From a checkpoint of a small transformer trained on Wikipedia: vocabulary 48597.
MLP neurons of a small language model. Each row is named by its layer, matrix (down: output weights) and neuron, and shows model dimensions 496-623. Each number is 128 + 32 x the weight over its row's rms, rounded and kept within 0 to 255. Numbers have three digits each. A neuron's up and down rows have the sign that makes its largest values positive.
After each neuron's rows, "fires before" lists the tokens most often just after its 100 highest values on Wikipedia text that the model never trained on. A number after a token or word is its count.

L4.down96:135167150194077156159131120139154142144105123124109139121145128079091145140089120124116186164131080150130138104142131191172141139146120089122094143136180185105159100205151147136137084136112148124128043116098089164162123079120073074135169092043087163148064126154153156128110101123158142052141113120119093157104164139078135086094160102087160163091114142149133116130165184160077167146075
fires before: "0" 34, "1" 19, "2" 17, "3" 10, "5" 5

L4.down1188:114080114120143146115118136140097153092123178102119096109164150177081162118160123201054106157132167090144079167131116091128175154172106118108129104137069127125089118124093120066160130159113152176141100128131121162115163180103158121160132116110145048164148095132153131149115130049114179159208138088137106143090106123123131049131095135149142088103175077113101114074059123129098161131109
fires before: " " 54, "0" 6

L4.down1104:150119183096114159097116149147188124179018088110147081170098151136143137164130135078120088130110127162125157105143157127159147120084109123133124135128116149106157159110124094179137078054093189138148140142044147092095093139096133172143136124146063116147120166183120132159060099180137148104062062093051103190106125100182153180153138130144156150125165104134101084120134071115101125101129
fires before: "," 21, "2" 17, "1" 11, "8" 7, "6" 6, "7" 5

L4.down1275:143074107126161105130119160082111142174107164166102129118155158127109170113166145153096084136159090166146140180110123063135166134137109088100065109077138179102100140126078192164125103125127170131122192139082024117160155064123134181086103146161081129143137133182143124131061119095064124157155145114144097204131077079138151125115105073130101101133131104130162143082149142181152208151123
fires before: "1" 70, "2" 10, "6" 5, " " 4

L4.down1016:113117126162152192089152155148122120131143134114154106102102000179141116104069158122152180076100093145091161133133095121141118104177101132100158073123068081152168142109134089156134112104101148082169143103198110121124133143137102077207128168109150078145150092139135158054095163154153136115112140170118146137144139117105105167127079182179141125145122147075130164085100189146116121174098
fires before: "2" 29, "0" 27, "1" 24, " to" 4

L4.down93:195089138172145162104131100145193093084142130136135062103179091167144127100108148152107107153122162110091146123183158134077109126143106093160156172126146134088128100145128157146162139120113171122101163101090135213123139162067142153194110145128162192157103132139136034104176123119065075116116088110140138131103151100076142113080135164114163148152185145143068154158089156112138084097130
fires before: " |" 42, "–" 11, "2" 10, "-" 7, "1" 7

L4.down606:128126150127166180094087157148158193121143130131112141115132119137133123133110126149149125100124125096127128056147140141138145073150079110143155142125098148128051100144123114110182143162105155166089130065153138144129130048119153189116126119069097088139172160168099123079126109107126110102145092117051150105120107157089116113104147153110117168096145187157086081126154163142072146143134
fires before: "0" 26, "9" 24, "1" 9, "2" 8, "8" 5

L4.down1895:146126175099093144106148201156163132149062137168163123148199092099119161115119121157120137125134191063099144100032142117105140097114152160161144197113139117126145105118112168096018128098103087127120111094192119084088113126067176119085124117126193123149079126062192100178186098100192082185086147137166127152085175146127096110123181113090125164150183063117087149097108123125121151088091
fires before: "0" 19, "9" 17, " century" 14, "8" 6

L4.down855:128065087142131139164115156147131157088156076132122107138154150122113165102064158165144137096107171183140090104163146144055141129111157129132107146058145196144130131141133138109082129125112113100090170082168084076114119018099102133112094107143106131105119151114147124133121142128135129099103152114093162058123103128063097135153151127145131121134154149154168125093130166158143188101071
fires before: "1" 26, "2" 13, "5" 8, "0" 8, "6" 6

L4.down258:144134138163163104102123152121113179172124117140156193106089143185145192126056107116157149125143139160169107132181168149219161082134137096117135114134087112138114157115137133111136094114121163191175144164119196160108121140115100155166112137153114098194106190146136114071154101136108104138170142108115147134138164048112150115134133140168101135151093030108137144144065109133159117101120
fires before: "0" 19, "." 13, " of" 11, "6" 6, "8" 5, "2" 5

L4.down1419:121090063122106116071167089102170170138142141144117098202122149138119135113096117073148095194143113112128087110106111116112115107155084097159078102124170142087111146116163139125167160135158114130159140181166092117131081147061150139107124162087117113110191123128121098155137085181123141041138145098131137132107122145196161141153137139118168082139126130132149111077147145104095222136129
fires before: " |" 48, " " 12, ";" 9, "2" 6, "0" 5, "1" 4

L4.down71:161148114120191091186143120085129112086089166131193141146118087165127105153170067172139162107165127083126106149093114077112139122127154111143168119096157116128136145135096147191131101149101105111171122127112096156100123145094093137035149105154169147192136095095072105134097109133125140129134131100135142107048076106104096092129174137119137149073174109108089189151101099115149119184136
fires before: "1" 25, "2" 18, "0" 12, " |" 11, "–" 5, " season" 4

L4.down1845:101140165124164093148108138157137100138163192162151093130119093130087159090090171129076168199114152084205080100078082148107102117122127118173091096151088143102127123151065114120187163137105097177122131099152119099076132101102178150141121129064104115120120101121096126129112122149127131104166134091197133129122144136104117131164041135148149132119184134057127115070161125171136117154104
fires before: "0" 52, "1" 11, "2" 10, "°" 4

L4.down785:158133081137142180130078145144123129099134160122193025115123104114105163156137150161133184051150163113118067125134081135180131164069131127164113110128148162104138138124126119103117101131094159124156197110170155171133137149131153041152099085112080057132117099089192144089121136050156133166147191184141166093186137119217132098074164197156169150109072153081118103097154108135177171102162
fires before: " |" 39, "0" 29

L4.down1516:105095091137180117061107126096124138083138093143119114121095126139160159119146114115143125156097183133113180150076127127126095095133060086147074196075148132109130144165181153109185154138183152185159081123160095097139100163146131177150119114103107150163091134120157140151148137084106125082193122093068131125145176158166166120093150140188080207130136136124114171139166105155120066126096
fires before: "0" 70, " |" 5

L4.down215:156109191092152101103110117065131180133090106182093165051117140147147203138158151134124159105096082124150133074173109153071162131123123115175157118196126111141137201125127146153136124096131170110186097139179105185156148135153154166149163167108127084123059094138149131164135152158092112135142141082121082118171095103108155071133145101120085126147075126120135096105151165132113153093082
fires before: "0" 36, " " 35, " |" 15, "1" 7

L4.down1869:109139117101132120177089126159124117132154108187079141132131124127154030122131067152097054134186149088143128142058125124155070176174114110104106135090167150123191120113138182156142087131146115162129102121141148136112183137160128141099109108107136124172152153110108140090131065134113145128255189123149143099121142113155147118117136042137159135151227130170109114108177104137126072117088
fires before: "0" 87

L4.down526:130184118156061145090126173104151063172126135122138152126113092144103084130139050123133114115091185169177112142136154123160144150110136138114133095131076130163084151147152123173113115176173099130160148165095061129142131093155164114112163117160209132079129110144142162106169085128090162135096086083152122109137118093086115115116158125129113181114118073111116108155126105169109222125180
fires before: "," 42, " the" 14, "." 4, " to" 4, " that" 4

L4.down778:174131107102137103161193163138098139076113125107115165160106178150112129117103146078139120191112172171143120143183153138122084123154094109070178121144100127125172109126114186061083129148118136172190122165137120065138143107116162097106150106148122150120134149069191119086147110140089110143125126143135101093133120127120109102137154160144131131116186125129153183121148151146155197086107
fires before: " of" 24, " to" 18, " in" 7, " that" 5, " for" 5

L4.down226:142062114074186104120140151120192154168123135164075112116151140111149189125192098135170155170105111193117128162090105157154130166147137151146136077101169164125103101059122123121176142167122153127128076112170061166130097128137138120149144138161084164141164118171110154184160145105047135071200113091102103154123098093082146105131111163104158056174149155127168103090152096139166126137174
fires before: " |" 32, ":" 12, "\n" 12, "," 10, ";" 8, " " 4

L4.down165:100092155190131157159154191091140120098107129094118120147179097114127174082081133110121121133131138122135111138195091166147134071127135115131142140118091138192117134067118150100156159196234090163120127113118107174133111151139129125135111151099140094108134140160131124098062121160092116094198073111118187094127146118114175104094166142176157123130121136097136089154088175118107184157085
fires before: " \"" 20, " that" 18, "-" 13, "\n" 11, "," 6

L4.down1491:089115108075127144167128082100128140190140149128059125123102182120070090136156114130088119173087194157139095134134099092119089134123141125147117108113109115083134184092099092075165106144120127109150195103196095113141111173129128093145140159175170093172176125193122144165060082082145148097196113162168126077111093105121128095151197211148101106172169168123111126115150123096119196112094
fires before: " |" 36, "0" 6, ";" 6, "5" 5, ":" 5, "==" 5

L4.down1549:169111134173180078120120178174202125142138094104177132045179108122126082156127085135166141171118157112116144143165147168140155185170095112192146127102165159154081129070104127121126187123136110102148074102104129159122130114174142173123152117106123173156097127212123102112145072118161117077166166118084151135094150115113140131152149153085130101098151083186143133080152131164076115123168
fires before: "1" 23, "0" 13, "2" 7, "3" 7, "9" 7

L4.down1707:090145091156144103135127087141123086139093101143112069111102104134107103151145151137148152172103136138139127121083086138194169161150164151110129118179143173173143116171104151165108118153092102215147125127098146132170081067138131123142185128127193173143098156064162104131167117155129098142174148113169097088117146146112126149091146197107125178154099092112075080109108059138089171095127
fires before: "9" 38, "8" 20, "6" 9, "7" 6, "2" 5

L4.down360:110072113091101156135134130113150096072109177147145178127116075155146077159166108135088123136140114197132160170154050122148141154129123114120154154106140081181106176142172110149181105136115120136124107125106147132094141159147132107081138121141111125143205111135116101053085161137085133062198120134181118154093143159152112109090208099122092130138122138144076130066069139163065103134097
fires before: "0" 100

L4.down388:138109146177168099119217151092182183119120171174142135146046158101105135144069172129130171175113133172098125121113124154122184141100104118143054084124133095104083182122210124141171069127128133101115156124185134137118164121131101116136105106138142116047121144110058110146051114118156135112115177108099116173118110156193147124193134108133126088162132127147141105136172113125072102072085
fires before: " |" 23, "0" 17, "2" 13, "\n" 7, "1" 7

L4.down196:107102135126116080185152056122113127081172083163073155085070161149132129076165163100152116116159159156150068129144099158057146146110122183122157170144165120106140137074119082111101159138147125129101111108112094139129185079133166129110165138126105144164110105160132148156179122176080174115089130087051135104130176123098117116178125133149142109129178120109146131113084140136070139130087
fires before: " " 49, "0" 12, "1" 5, " the" 5, "|" 4

L4.down173:083118164169151101152113106109045148115142172157151117140113105138122090170088098138142117178045146161122113053144106117164145065102126101191137206155092116078164154121112085114072104070183137111125135102120194118117116154126151188095137132141149120106136087122143102102142066150152099128170107128080096053112147156079158140105064166187134133093121146142122122102120185166119164118129
fires before: "|" 40, "-" 24, " round" 9

L4.down1315:111145139163192086123081107152140110096097098149110107128139101108105177109075105139125133118115098182121149109178143126153130115166107131131192087097101155165115124147193118168115102113100086152140156086116171113106082132122143148119148189102073100149143120148161133086130097117086108058095097116118134136092132081175101145090093155107122102177124113115141103115096162060172113142092
fires before: "0" 45, "1" 20, "2" 14, "8" 5, "4" 4

L4.down734:147172139106154165106122074165139157176134121148088122176094131072129100171134133130132136129100116095139127130109112137131136130154057120139111148157128150176170145088108198145095118157075149187157141112118120146164117154144148074117202104075131075158123191068098113131139106108102183090155133156112182105228157130079109181115160072137064139126139078086056143127100160101167180155123
fires before: " W" 24, " L" 11, "–" 11, " D" 9, "0" 6, " |" 5

L4.down1365:142143137105143122146169137138186106165134128116171145128090118083088106150109183119096198109150131140129135111065122091164142070119118153152149135129149067141071120149100137080090153139115204106062029157114139159120185125146122137149101092140109174107178107153120152185113127146117110105142119109164116133096146051138148084149142147100115130084145082074127119179173162201142175106130
fires before: "0" 43, "3" 7, " " 7

L4.down1184:193134094131072142111104193089176142152124120158115119109173098111215158173151161098156122132152114212130234116093116141123180096151135119091093200137126135104157121125098143136114109187188131107162107106198132139134120127133137196130114132136125069063161107147138127127084106173122137110151122174181197206116136148167088069123110177147128157109175127122201156063172137123137131096101
fires before: "1" 31, "0" 19, " " 10, " |" 7, "8" 6, "2" 6

L4.down744:134158178099110145136119146111132082181097113084151055127087122126138127125168068139148115132150120141132154172071129178170146078133137113138078112112122135051139101099123141140107165124107076107190091092128132161123117130150151092112102071158077130173136142083119093097072108120129121187204130142168143126070113143129147084082105103076136142073152125134177143121152134092204064151127
fires before: "1" 21, "0" 20, "2" 15, "," 7, "5" 5

L4.down113:162127159141158080148141056121134155090141200132112134097103139145153143155121072127138112157043108165150085170148087114133072167171129103133137073077104152181090131163138131132138127132110097145179153084087099172074181116085127123105132103149140104197141093165169121144096072072181095117110154156161099081130111171129094161059113139115146122071081068104116162093124140108114126139121
fires before: "2" 38, "0" 27, "1" 9, "5" 4

L4.down512:120072126054138114115082111133065188110144136184107156143104151116100120124162120122149112110151156115096109123062085115056046124083177220150084096149119141122135135148124104097161128132075096117165136115115092142127111142145150182162110132139121134108149079159135142128134119201147087203116089116114147108136112097135172082140107130137119144054127075192137116142094153112087106145099
fires before: "0" 20, "3" 15, "4" 13, "1" 11, "2" 10, "6" 9

L4.down713:113116156200156116110180126159134116107128145137200121137109170181129147142111151082107129117155094160092113086174131203231152088150118134112181117153157112088098130143121084117122156146144137138099129135101123168122043134102139117140171113157134131179092080100116075128185085174125098109191102131128138150070142105123124092126161150156156146155130145134079097144111187150150119190134
fires before: "\n" 56, "|" 19, "-" 13

L4.down715:124086218129133125182133104151102113150133162199149145148160107184147176096121111062116089103146109110115142165179166104112130161167112146190124146099155092084127162052109117080117115088114093144150064122144126128153099083130095105106206149164080177116096133081126112132137116137158118126079140079163071136174152117161148105158125144145111091138176182111112093122076132127136164148101
fires before: " |" 27, "|" 14, "|---|---|---|---|---|---|" 10, "|---|---|---|---" 5, "|---|---|---|---|---|" 4

L4.down1622:165130142135130084180079165173181114084090140152130123177102160125148146129131134123124102129056155173124166157116130141140166130144112081124153065072143156081140053125193149182176138150099115154093154122111134154110184126156120104082168104138138077125096095155133119080057151084129121123083070137132150098071156123152130126130109154129174082166139104113071120208154144120127118148129
fires before: "4" 22, "5" 22, "6" 18, "3" 15, "2" 12, "7" 4